config = dict(
    tie_embeddings=False,
    init='uniform',
    init_std_qkv=0.0426,
    init_std_up=0.0426,
    lr_mult_up=0.775,
    decay_fraction=0.763,
    steps=10132,
)
MLP neurons of a small language model. Each row is named by its layer, matrix (up: input weights; down: output weights) and neuron, and shows model dimensions 128-255. Each number is 128 + 32 x the weight over its row's rms, rounded and kept within 0 to 255. Numbers have three digits each.
After each neuron's rows, "fires before" lists the tokens most often just after its 100 highest values on Wikipedia text that the model never trained on; "fires on" lists the tokens most often at its 100 highest values on Wikipedia text that the model never trained on. A number after a token or word is its count.

L2.up29:137127116146120192148135152161141097124155121195124119126144098146094126086141159118178103188130073087127180145111128119115170118100140158103100080140122127116100077125151163100094102160139125168129210171092082160133149115097135091132170128071128125121184106140088141160155118168110189170104134126165142178149094131104117098126113054088130140030134133147108094154124129144189078117099
L2.down29:121091130159089112159079156174123131174116087075165107116159143139092135082142114118091117173184131147102125161108075094173127097162136164143098153156144133146129159124168118168122078070118124154099102123099134187126117152145129121137117112124182086133123153150145122114099144116177086108117113185112120148166179154159117062118134130125132101159087169094141090139103113140132210088102
fires before: "-" 36, "\n" 30
fires on: "\n" 78, " 190" 5

L2.up92:149125121117141204085165118146207113101121113087177096164101178114099077116174095105139132153163178208113139166137088128140138122162132138137119197194061161119080138169134093056107193116143115070090087088074187131139133142118110157088098192126121149168116164058154105128079202169133146092100180064198105135082065144095154165119090107075121127128160130157102096071064128147214125131104
L2.down92:077132115154153112072163142148162117113128158082152037182107114108158125098161096092141136175135092142129104111121114145131186178182133065119122133136082129112134110131153107126160101146199069079110127103119122134140143126148127130151161176143117118094159162083112062122150128151115125133074131151170136173133153072054106125110122110149084126132157134100105186091151125136153118108160
fires before: "\n" 39, "i" 4, "ul" 4, "our" 4
fires on: " al" 22, "|---|---|---|---|" 15, "|---|---|---|---|---|---|---|" 7, "|---|---|---|---|---|---|" 7, " col" 7

L11.up291:118140122133112108109101166118134175086150122129153132163099103158110117126104110102120098192169103124084099105083137100117136139161143133111191115170095191096156096124093101128113101189096136132103085081112106105112116103211173119077120092074128181138158190135108123176166055127147170152135128082114159211084153163139155141144101068131119152102119185133094188134078198178107137127130
L11.down291:139100119112106148109121176141148116132099135081126149146119080082099140165158118140142084151120116078153081100159074187149103140100123108150147133125159130133113149104162141204134108135093217096142101106170068098094227156060063110117078094093107151181137141065177083112131130153108143106147109079128150074127142174074119131152103147124164120135119116073120125135138111090121142146127
fires before: "\n" 44, " " 19
fires on: " |" 74

L5.up378:147121144115137082110168120124151121055143147103144077139141116155130146122189134107112109128147106108095148177091085167062142170147137148169158137149097190147110158086132146133129106146091145130116132199114216130124150087155141137066155155145096131102085105135089147119109094134162124117142140123162156142130178071106158176109162119082074176134072121120150169169105143135094111121082
L5.down378:095167097134150120058129173151156123142131108123143113095124143143110095179133115126062051096196087192131123164137145083103148083183161121202152099128079161134173108118170118121139139102115190119115132162152153066107172125145170107105114086098176103127131108114158071118084119138104144113180220138117152093189174152202136142107138122161125102139115120175122169181073094091125174151116
fires before: "\n" 62, " " 5, " 0;" 4
fires on: " |" 83

L3.up105:124183132167145110074100130142163144153082172102114140124149078144128122154112085129123155155118165145103156067136120135126130184153102165165148110075089140188151092124171086148063169118174106120143089096150193120124158158118181114117145194133118154131114156141073140075153100240120091172132149144162111074101088103110114100056144150106120076080102118140162169134119166160155081126130
L3.down105:086158164114123083098171141122144146179106124066106170113149092158104139142130110081198111172178138134113171075164083125125088159112097142117135040118154108132152092099161129129159122151119099133071088111138115114142155119169131142136205082128120168109095137111136117131152130125128067151148215105169164122163081064140124105133115125140187063113111115063157175101142145125052137159117
fires before: "\n" 26, " was" 12, " to" 7, " is" 7, " from" 5, " in" 5
fires on: " it" 42, " came" 18, "|---|---|---|---|---|---|" 7, "|---|---|---|---|---|---|---|" 7, " he" 6

L2.up697:111138157164128150142082159105148118125184142131087119153133124122138143189135157118090097057093168141158083113172113062155162113084124178087155155077151115142194150126171096153096114146092103110127129058174098135093150135171129111113175161116119108145082109147069112128087102169108119176124099139143129085076140181136107083164079132147116115114078163086130164111141119111142174161127
L2.down697:121094140125147106151084190109104092149128148131094119158103094146160123153155135150106159073102128142143175123164168131169140092092131112086153149097184164105193149129189100140120111151103119120083129120098136140146085218152109139160129086115180122163179094097111104163144114183134085187117095078117091109126096171184182140143088121119110143097139125085152123131153081115109142138084
fires before: "\n" 51, " of" 4
fires on: " =" 47, " second" 18, "\n" 8, " starting" 5, "i-" 5, " List" 5

L11.up744:163118162160157140102125115108158160119093106088106069132114135139159157223107084185095117036125123121132152135143158103158134131109126129113184118156095109109107127115104146131104068147147195114119104129147067056112171091122203135122144142117123125099155162101123120140109147122141116143131181067169143169113084176133098161117120124164156136147162124106114088149076095117077113106142
L11.down744:150145111110118111146067096068104086154107070101149108096154189124116131159141120114137099195133113107112108107101145154167146112133144080088103113132149107079210151138132105115140179153129113162098172049194079182124142129165140167115186124055133087092175136063163125088125099151097101177157155095112137131168135120114169130138129137127171189186134172133142126087128163118112150155140
fires before: "\n" 36, "-" 19, "|" 14
fires on: "\n" 47, " =" 14, " and" 7

L6.up749:111169152093117158092120069130132081125097084117179137116042129126101159140093115099129151187156134184093125189154163120094150169093119173149169130170102095147129126103103103155131078117129048157121175128111105059176144098101161072107182094113151128135161119149113091124093133149169104106118089137104168121103188107169168136172143117094126083155115160096140096147132058169165140064153
L6.down749:162121144121145173111122126135160077080148060115153117115072144100107126145103107204121102162099128135152147097153126126061118089130152149122055087106112144131164074061095093164189048082138135158158201089126155154092241165136187107126112187080164124095161105109138179122182190125174145149192110112138141137101131192095073089167132195145094152140121128128146118137198129129142134145134
fires before: "|" 45, "-" 30, "\n" 12
fires on: "\n" 100

L5.up773:172155190104081164126085089134097114087105052114168099116049080121133103100110101107128113165140134209109143194144156117101105171052152168127132142103092077133169139117156079141124075103141069129107132141093097108136123150090190097167214091170150147097142098133130094115151121168082180134127127138163134114158161108146120141116129145094145094144110134122135145149115065179165090076150
L5.down773:153147152125134209152081085093128088100134070101142118160114162109103139160111108171129081203111129109141135162160169150097142099169123139143077108128159102108130106057086128131179104071149104139139189086075172092146184111118212129158159150059158164082213092129194132121153141137134125135146118066152172132103108162132101118188101175098154147145134178155147108101178105098127119156128
fires before: "-" 38, "\n" 21, "|" 10, "\"" 8
fires on: "\n" 97

L10.up630:127100164133117133090125092130084158087125136051164150118114141109125070123184111105119139088099153122147100107135135136171088145156117109107097129145085078143124094181148165156108121136092102209124111107059087077157109087154200109163129145105129120127149151099139129148118107144118140098105169096164185197094140151140140114105136188102158138115090156080147187093107096160149118142148
L10.down630:135074097056143129113117088202103070179120170122122125089156181125111100132095120136157088158154119111138140165136153168116107136112130132146133129142142120098129107140121126112138096100050128125080163123092050124072077116135109088128077098129126149152168125114147119098113156177127074118141156121102149180120135129167133164168089159057099133172124126097057113111149104169127155114100
fires before: "\n" 72
fires on: "==" 25, " ==" 15, " ===" 8, " =" 7, "s==" 7, "\n" 6

L5.up62:139118128158147146124119075129120124113137156117164118182141088159095116134190122135082121123122119117095133087140089131141146185112133159132115100132068129113149090111113116147130166144106171127148129147119142111123227115100173145108073135135129149129109142112175087099134102140028115147128039130115144135107066078084137142119137079150146125066199132046171116178083100151116124145078
L5.down62:141140174100119103104122131114162149166127108146069161100131108110129124166129095125093174125150118124078121130103111132114104138166141126100100148155088067117129105180119077112152104164142144162112149075118162142159079111142146170160111163119086081122152182103136107153132128134167149125164076108104108109145101080101148089138124092100191107135139144162150121149131168176181110122174
fires before: "\n" 49, " " 11, " S" 5, " —;" 4
fires on: " |" 93, " —;" 4

L5.up886:153101144140149152104109139133099124113111137104149130103137110143090072113190112073128108121148111156103098123147066145161149182120110124130178062111163110141081110120151183144095115119075143107120116114091130173121106143140129154113155124140151136051111152130169098095140126147127148131177129152092165228113128126132131064151136106126124163090112096143165170113094123123109134100137
L5.down886:136156104157131159083161149140170166091142107180142107118122122143147128099105077095125090092207110115112160181101104113115182085100203121102155107158120113074078127117093142115205133116124122089120094167153154083090157113100168167120137138078085146097180147092118061068098077146108148165147175161146206125120126098142132121192149102145169126088125210146136103075132110157120103176092
fires before: "\n" 42, " " 14
fires on: " |" 87, " University" 7

L2.up334:162111124123154126131059120119140157152189125113132159096085067095114208111144166137094067129139126160105084201090157140071117136175088151118129097105066111150105126126161130166071158150222147174129196179133121090136093094119127182120136146151126140152140112152123109194109128140084181138138150148181123107148123193133076187123060115156148098116099149064105187108151081151166145098080
L2.down334:156131124118128136149059133165165116129188073120110175172140076138094197098141159144105062154156134126076139120123162098155167123167085180097078126116089161151152150128183189141077095130131142110135156077079052050097077060160145157136195159153106100120176090155124173197108110137111186131165126178138148154100132152131075122129045191175131134153139177086144133123152087108153096094143
fires before: "\n" 47, "-" 5, "B" 5, "The" 5
fires on: "\n" 52, " =" 17, " Mu" 5, "1)" 4

L11.up126:085141155153152123149116113132069127114110149058108080182132091172164090122102110140103079127166163152113137131079124110119137089151165143129139093093089047157098135116088105116124074149145062156164100120104117118133193156112109073089164131150096071173208172133100136103130108123134105090110129104115089120142108088138149090226114193115161181205113128162208129124130128189105093107173
L11.down126:145108114166139114137152112134162128132125161089178134080036129180067132110186067130170133187156087138150148163127123154158155170085118105117125134201108119130122150118124187134141078092093093088191102137077161118071096140120176143131137078164130109164112110151157086135117072112148167129135158063120147158137097076141078117139134136150193106136162116074119243097072130156081126070124
fires before: "\n" 89
fires on: "==" 31, "===" 16, "\n" 15, "s==" 11, "==History==" 8, "-" 5

L6.up465:144153129178131161063137086188115103146084201159099126115147133157157098124157101046161120149186101074112158074120089097115148126119160061162108174115112185163159071189118110173159154105146161150149144107081098120123171179141117126172158150146145102105131143172120074171132109162083158168108123120128135102087033115135142075123154147114093174126124150122130135140158174135153094179141
L6.down465:147091133101076116170138151122193164163095150171056105119186117139108104069161109177135159143109155138101118115144163101193142152170153091145091158163104108090090149123067095151113167147145100125098090154136154107111116143137110181085118094076150115131107092184201114141118106125116161103064111090189117118105069180117105131120093151107176118138121145173179095132041120120149089130142
fires before: "\n" 45, " " 7
fires on: " |" 34, "==" 27, " not" 8, " also" 5, " most" 4

L4.up212:146070127152154148111157086168132145156132117140136135130134162146121157112151063113098107190161165116127166069129141128071136116136132073116113115161128139160112079101134165163107071177098096073106113073141171130198137152150137132110156196142144107029140167115186120183136093173152159151180137087153128095104134124095118108098157138114091116160132174154165178124071119185093153062107
L4.down212:188130151154152134092119098112071124118090115075114140166077160100174099140109102141121123161089111178149090070120151147156071148132132143158119082195142062179118117129117071164198086154163119071139085099110122111170143136068065173141138131144176116110148187134116102131104113119014152144168159125095113101185148136142163104164136150164139155071149163128135126121161080127153100145101
fires before: "\n" 27, "|" 27, " |" 5
fires on: "\n" 48, " |" 25, " +" 8, " and" 5

L2.up638:119099109127126148140135144096182142147116220151131110112043101124187165158106134089090117110154150101139122127202086081104133135167130131122178127169117172101102105093152068089139143129129152133125122137092168131110171134221171121112137129127105184170172168123132118158167112149112194164123127082121093124125047164095110149143063132081167075166112155127123175149041060091178148087134
L2.down638:088108134125126158120147108114125135160099151136144147135082057182220132123131134132076105139191145072102132077082099118077140145195107116113222141149142169123104095102124054131115143095131112110140151132158120116125127132237153132137104103119112118154120144127148134128167106145071117173151136152105107187096107161107081165171150092145141161107184152110098187127131136116149145112169
fires before: "\n" 49, "ia" 4
fires on: " Ar" 16, "|---|---|---|---|" 15, " ch" 12, "|---|---|---|---|---|---|" 7, "|---|---|---|---|---|---|---|" 7, "|---|---|" 7

L2.up231:123126140130144149104146135197096062134165103166183182119111082068123129126149120166089157121152107174114176159131065131143173144102175222104147119139099090141145095098142140134141080155148078124117160135101100172140160124088158150131118098103181160131108083137103111089101183109141094131068118146146148140152130116111145118111120203129140128107144123110173145130098112101128157118064
L2.down231:110189182151140144113114151077111159154108093101116138115124087096067061156099092118139143137108055092127171166073129134141081137149135137110145199165135152111147138138110130103142102145085130124171117117164151148111106133144120176206143109142121124155130201181107066153179160097165170083075121206157170141212121126136095127130138139134103158051102091131158102109172092140148090108092
fires before: "\n" 33, "|" 13, "-" 5
fires on: "\n" 44, "_" 10, "\"." 8, ")." 5, "°E" 4

L11.up823:134145115166175165159097111174088132122123160143160171181118154126105114157174107104095086097215119174125170133115154106183085102087099125156113095135070178116114129161112111081134135147125111093122085119028111150177150089106153141127160142091094109107165156161078156156151118059119115109158088140103100164185129155100087102148041172124150139135147128108081130110070145139100135095128
L11.down823:149131119093142146039071170160069126182109137097114154096096158163129175113140152051098086196172153140148141150135143128115120139162124099154128139152125099164118158183121066090192171098100126141164114139123148112136160114133144133139100139148102114148142098137158130086118127137103112116111101152073120166088103066096116119165109174163136152101153168120068090200104186080113089155120
fires before: "\n" 49, " that" 6, " by" 6
fires on: "==" 24, " ==" 9, "s==" 8, "ography==" 5, "ued" 5